config.toml
rope_base = 1000000.0
bias = "none"
lr_head = 0.0043
schedule = "cos"
doc_mask = true
dataset = "wikipedia_en"
MLP neurons of a small language model. Each row is named by its layer, matrix (up: input weights) and neuron, and shows model dimensions 32-223. Each number is 500 + 50 x the weight over its row's rms, rounded and kept within 0 to 999. Numbers have three digits each.
Before each neuron's rows, "fires after" lists the tokens most often just before its 100 highest values on Wikipedia text that the model never trained on.

fires after: "the ", "pl", "ol", "same "
L5.up2109:489448588560419505407545442470568514497540501583498518392496422565430508525523441485434361509411546557470484531485490511571495643476463478492536484532457530499483570531558568509527452505466559482453459504446527473493576454539479535472456553493564468480555457535444443473468553537480476520455442438492537491548575490420478486410418489521520480519504517531517500432599427432418549513581508482518498480506498529491543524464550500502491401488481533439535418455486487580405540435553515419499379506490481524542532536469547510560448563462523573495573576483448499547441397418496565481

fires after: "| ", "."
L7.up1928:561589424585459584608439430438478519506445533447444437451529497465510360505416484493516445516507486574517495446587599539454462515556505520556518492451519534429544515544435457530435502596501571463495497579500487552564465479468424558464491469501552501442509443616528507525544538450403490485432458515642452457527498420422405521514525483544513499499476459478578522569471517475560482518534432447472500533488575577409566521534531459474536520526559472473485501577538393504533502467487460586480521509354525475469545453535580504533421519474593471615554493519403544390563532475548469419

fires after: "G", "Z", "D", "C", "South "
L5.up8:648513476528617401496546486544452548565419451540548490505485531515524573502500546567517479445442592484501519482514502551590518524449425536597501509549510497561482451423552603481559435390464494466406543545531476524425502440531445471496532505573474489541468478435421435526500496567431522524504517519533553542537541460423367500463466466558437493509536494477523569501458372575498464484499439527501469466506538437626445503473535595543429498504505512562464419497460521578430493563537448527568452533447436445486467582451484576564508502518511533488543566471528528403471490472469457468

fires after: "was ", "as ", "part ", "(", "were "
L7.up2212:471483466527584576546494432493490519506504458420462522562392470457490428589545550580567458518440437524488535474400536515489599570520487532407513547601573476529440494514398465567569517463454449473466543609515415394436477571571511474556447410548573456467476563420454520559465582514550508481505510469412576490457528545561572629469452504540453505601498490525507503526494524496430439489530507489489590545496409530524517549452516494586522471456422597426536483500465519405479449439500453525467483588435529471443519549499449459551501494552476523398491559491490455524461532541583498466

fires after: "The ", "the ", "He ", "It ", "She "
L7.up1345:365507480495514545561547473506543482520487464515541500467569456552477508587519619513489438572495494448443465468544578512534617479477508398530553500493474439464466520534494518508425498522417439475434473474457461530487536514488517551447427483418494518478535492482494489489471457530508557486559522497596481527483606463462561363436405475456530472407538456575461523485614527435497517570508479507528433598469504496474515488452507516504485530521471549529468532407384474438535533565515468587394544546484587497511453532472477522506512467565529467510434510583537532488492476535522490556

fires after: "\n", "| ", "\n\n", "|"
L7.up1691:576432570518467456458472525495519475489478525537503465555607519415627497512474513524496399483536468503543596475512460445556491566513455534493451534494410577421532480522441520427447555515546506465408543473481489578534557533559492532547457504472412590449570442541455531473541442488529503517556480572575479500588433445484481503534559495451542423477496445494534517553499539465455548507494546459488566555413490534565610447476503464481447520500356519439551422383518472485493424517521529526523484572563482419539456441487502488482574546556479463580538476510490491479409456439544487383

fires after: "the ", ". ", "was ", "a ", "s "
L7.up1570:493556515499521552520415486461560600500489490546466455473528484470541502553503469502541444539421455403538533444508534540533514558581482562470538459346519473551489546488528445445394536479480542457481482476353461521560493489557438442491557349496517533592562518450466540555419501464420444597482490465498615425514537525520487447443478579513549504602565566515537487556517488524536499484581449542566467521466472508466520491566461485526391553482504456450570453463550373459558438572579487509530546529549579508514489614488531494503514540473470471517517466497528479466456460561563376555

fires after: "| ", ",", "-", "−", "$", "; "
L7.up574:523551443500470512490468480512569534415454494433524495523469478405578517477508462494456469443445466550553508552484551530523462493510485521533578489599479402501387532547493543624446534480529543436547492484447501429528584441480504554518555552512469465480479519623478535539512499413451424487417445476601421515467473473442479495477583394499522469485503506490472483474495439583528596509407473505467644515483483560565375501545453441568534456421477429505510474507476441470466540540503526558550496482500497472576524510506501462527517531482540489484547443570479503457488470471538508452

fires after: ".", ","
L7.up1877:444461382411544429496492575573534516438534478446569485466513504517543558478417555596544475484535600424553493438518557599468529442501542452583449482468381476527464448519496503518482472446473600514471514544499507453436525417521463441568530537432443483453564466543586468526496471531476564536544591486483500416535366563488511490441534508515560493405574484515482532569474525521523481409467590524566506544553482514492507521358595562466521430450598530443540540516487487545519478487528506517476582538533494477488612562432490554585520425510459521612518513531450543551502474502594550476

fires after: "In ", "in ", "to ", "the ", "took "
L5.up424:621580544524496566474512527541599527547420460589499549459481480488481456515509462502549512493523441488517516434515558557531533482516483440542483507451577494514576487538462571459441435438432497448519515505554537519575505514512485404450385426577467470629533480442472463480510523513425539582491417557544473487613438528482483483520494441497460477483557497541417524452461575539531460522524554439484506583519527650533523509506588523513535531478441518431556506471584469549503430490576594551413521554483547484470458550481435452399492553481361430489494521546463393416501587592493577451

fires after: "| ", "201", "3 ", "4 ", "Dh", "199"
L5.up2239:480504537521423422460407470482504606419529493595440506468451443511520461481512493434449449537457456549438490423525457485477514497489482534398519474489498454497465491508513588520492582466462431433516478470560446552531448327501488524422425583551565533507481511420539541494468517544474499508575446501466568511488494524592428482492521398456593545467506510544411489502435500493533518596408492484400610561572514508463519455496508499450416574450508446547550483473489496550410566514525463564494454598523462466468508497505488564528564492457460519443431616537500645516530559417529576482

fires after: "R", "N", "L", "O", "U", "D"
L5.up46:489655541520458438372502501525523456425423510478521559527561542520516510487475463547505533529485586586528478529447482448438533522529532491454551514468453465478453523475422444553515541471468477457577500552534495479445510487397481453426481464523408442463608481548557426483546499592428511503458479453542501519505480592430535499492495491535531522512534521490550509539537559559481507594485526499538510440433535509485515507482495486516521437452492568440420503461489500481547401480461562525469440416575536480492450548577436546428472456554570520457489513485355513467450477421466539523

fires after: "| ", ". "
L7.up1505:487539496482471521539501511509480540550465472412509476477472517420521497515503541506449527554452367495544551425548464563564535495461459517510495420572491532473565403494517546495496450512557540534544412599494561474409603544477488511452487527533527505524559440488558454526545595499476497525562472477519471479490540490447409457586591525428481504437557501573519493488461581383509484535552623503532441565523464562464525456491548451480493384451482496533498559528527491474482587493588523533421505449415495531534472521519544557481540361512510517552481487475513545383453474531573591506

fires after: "| ", "— ", ") ", "– ", "0"
L7.up1809:478560551536472582503435494566509514516484488481428444544531490512541376459436528503532548525601544474457518484401472454564400482547533479489505498572488572484509538572546392396527588562466520411469531521448527538482529403463468515434633537439519491459521484488558509464509482477451646548501535430556488466459530503505511544536509508510471539418484480518568498518462464484562489397554432538488524549551507437530519547493525557538557447479551494549477428532461605535474522557541397560458536486483532549480486387515496407478539561546486523481551488455538593436468523441486532472

fires after: "-", "m", "M", "en", "Dam"
L5.up943:503492445447508543562531536457511557502440475581504557557607493518432434484604560460485477425557559568477512472519460495572501572448503428544347540513402506531479463541516560549498442486392511457447501539475541559515456480546467442385443510487446524548553587568561554479502487475495377509400543485501580505505553436538541491460550492582473470445412489503548486451405550424475532448563416478444522522500513494478373508463390440395474440472588536485515449469561455458517474470414502500582500577465439540507500484441505492556471529434546526547543563570514520505520463568529604537

fires after: "| ", "Sk", "j"
L5.up1479:560556474432541593523532517559455476539479571518507524471582495475544568523543429497509493457569419374499544483559549421535533539544482561509564531614444449471517525470433444501463541505554478448496492527529496471595557543462493462580529525460430488481546526460480549480603435466445526575469470467514464443483503520480464559446475492547489496542529487481521491567528489501457519589505486619481449500504476508496504552506541549521552429443428518430518536513475434512520537553500496509323483567485439428561400484480419478505518591553410520531491431486493548504555452422553524496

fires after: "D", "C", "d"
L5.up343:574487567522558427416525472513461514520433510477449581462426439518518499513563612518472502522532542466416556432487493451426537574381594472506502465554572523401444489471419494539563572551467493509490587477547452401555466518413390534528507429458402498562513446463470430466493449562478557513479481559510565496499614450479417480513495442509443549505550561498581470505526491536446453470470429488504508547415478489461527571581458506497503544542389402518425386396481452569480406425526522471573486567450452516583487512527427452521509456409546533453460578515430605558439538472500532454

fires after: "the ", "′", "FIFA "
L5.up611:514498582496525472431481452430515579543494502555533558560528428517535502572563364452482472486573533490422551523469497525504502537488495558467481481519496505570544534550551523486450451449486543478493453427397490529520410488555520520497422488525487571520491502536466516430457542520452430531478487509482463536510585498466431478473415577513536454498547519499476546533515393488432485520566435554489423590488532484527527510513478454431541534479556486407473535454453466451428573488584477433390463469611454518506390519485476517485536537452529537528368506566484496517442493451465559534

fires after: "\n", "201", "199", "200", "\""
L5.up1928:606466610455559492487466508392504541547475478477460501407407464464487628558422410436463445517514535537466555521514475567509488595596527511438539516435508439534587374506425484504558476475526572532549482466559502552519445450513529512610472503477527490459466535409494452495507561562545479554443440446521467513539449499581500586514487494476473462555491489551393536459496493500489552619361512516496493545448465555511534503406558544437517466514460420438462468522489492484557469553532531547430490484528529457482484514473483523443426497457483580514489455467609463477457498527523608403

fires after: ".", "| ", "; "
L5.up667:491439455513503458573526481487495565521514416395518516511555442482556487604495522440535458488465454520503479479573629599470474527449512428400582462517458467576463513547475554564484565507528583538470473477523534540446562405462461493527543567463500450541471526542558450506451445479403500453492472459577540485502549421469512581416563452573546457418505557578532490463527538615535603584476525502572492560397553500444490514488444409473593613482549428478510526540455401480545500496587455630577491567514584476530520449520492548494455472477530499457531500469498498418427454480501518477

fires after: "-", "High ", "high "
L5.up867:563495483476513525509513519529551458446477555442489443484538451558467471505436463529475558490459466473544462422407472490491432563473494427397467551522560481424516463519532514488471447450482526462518455494509493477548411447513512492436544533449485568471538548561572457441447520557461460468447478539403432459515490501478464536531547452518431518429489569474558515550488414527498570503494426440505446528453463507550521547473490499436514484579513524487445379588528486519456555546443558467495502462522542391536551398526479561441557587422413483572430549471519497517513490692437588569

fires after: "S", "s", "P", "Pr"
L7.up2273:453438510469476499403448558522571529549431517463389471461582589476536445491476530497498477558478499504518472533536470583447433452448516469533508497449418525451593530542518454532524527477565510462578506574612516423490489553546491466538478518489506552549502459502534524540555521441454434501549425493578508400480445534442591538471499494482440581458453552592513513447565448499467523592481369449431494537428548624510446445463443552509496523433468516447512521517457485483520501408534464518511519576435441526555390434451397476541455522470581528577532505521541535543562510555473560518

fires after: "\n\n", "re", "co", "ca"
L5.up2040:482509441481558463378541543530509527558569512502525464393468518517511446510514424493493468515469479445522484472446459548474499428553493586584465595515492478443497507567476461438453482516448448473386466434561403446496584551425550535503506446488447541522523482438514602475499555524478456534541470431535571418515443434449440497470574476595474516498526489520563488507555433493553435470478515549458406499488515553537451509533524425508475484531375625498552465501395434433435442506562529576498540499502497435426432425520468488498505521533509457509529448495551471562477581542501498546

fires after: "==", "===", "\n\n", "."
L7.up440:566542501544525619506497523503543493471503521501473481590457456527536555511389468486514441368435429525500490514504533489488463516464494475495484491495535453537494442488474437466456462446471502534555527540463509546441503536540448498521541518543420495523476440487490539598543458449484491538628505511521518447585457459506467581541520533447505471526559493484443497464590555492474514526455598545552583533388462538518561505485517520470496533425529545524498398475494452432442524472522592511432490484550455468526573559434501471462475506408594502559527481433486554564476499576527515509

fires after: "in ", "In ", "| ", "the "
L5.up782:418477421524438531469470437449471555491429433428468541536526558492513431593564563469540469515521520511498633533463511575499476564542517470555578514594552458495546390508353521428465478427620455542488517524479519548412472563543531372494500516447484550571470472517569517531479553509418421506486478480526468551611508561523521505431458523506515472491513531533467540518512485540570583533451528467481498543556525653485472512462511549490546453497542420401514484620479473562554516468463500500595436568585582550480461486508624477444455395544472546489461535437504444528511557406418508474

fires after: "is ", "was ", "be ", "are ", "not ", "were "
L7.up1736:497504554485442470537489472476493529462460532485494453526381431452499475467471498540432483558530440554499514378444479492453467521552576518499538549494433567548492532495414430482488460570494492488474554451509504481480464515569518526622501493487567318462423419472536538534561466465447472474565411489450455454534467505503563501533557594480500536507499490486460535508534463562498486520518473470492436487489520558473563387425365512470529519432562525528517479570531486528536395479509564549489409581520445429484493493536596495515524466483446403469538598523421467485464576438518550420

fires after: "| ", "/ ", "C", "2 ", "IT"
L7.up1708:536539466592541561516502512584522522503458472486491441534570439544566452491512447540555508476514622452534480507428508433441476500427477495451563491489511413469402501546590400462542544507424473484476496537551474450589486567526465380501498470491561505483448555494483512475506445511524486539438443485529576539549444541500443526508484497524450569544458501474455468414473540513531449546455390482527492540474515511488484534553537529562487436458439446456526550483532593508469465518573531500516563532521637337496415634426541490539578551523430444456501378509519482452395497520506480529

fires after: "| ", "; "
L7.up1252:432537447547417566518496529509552549509473425502443474507483458457500545525402465515535379502511508421548475522497432508538551591588482473523514508611483590408514571498553411581542553501550481490514495547474475557541506538468553519579451475535462418460564446465434575489525437507570478541412409389550523537576518486479502520535497465578456458477469468498467524439592512473422461496487607481462503481503462499513544483568494571466461498540466519493480538448477511521487448495507484492460484482483375492553444591544535547462529631440386529533574507475501573517416465518499451560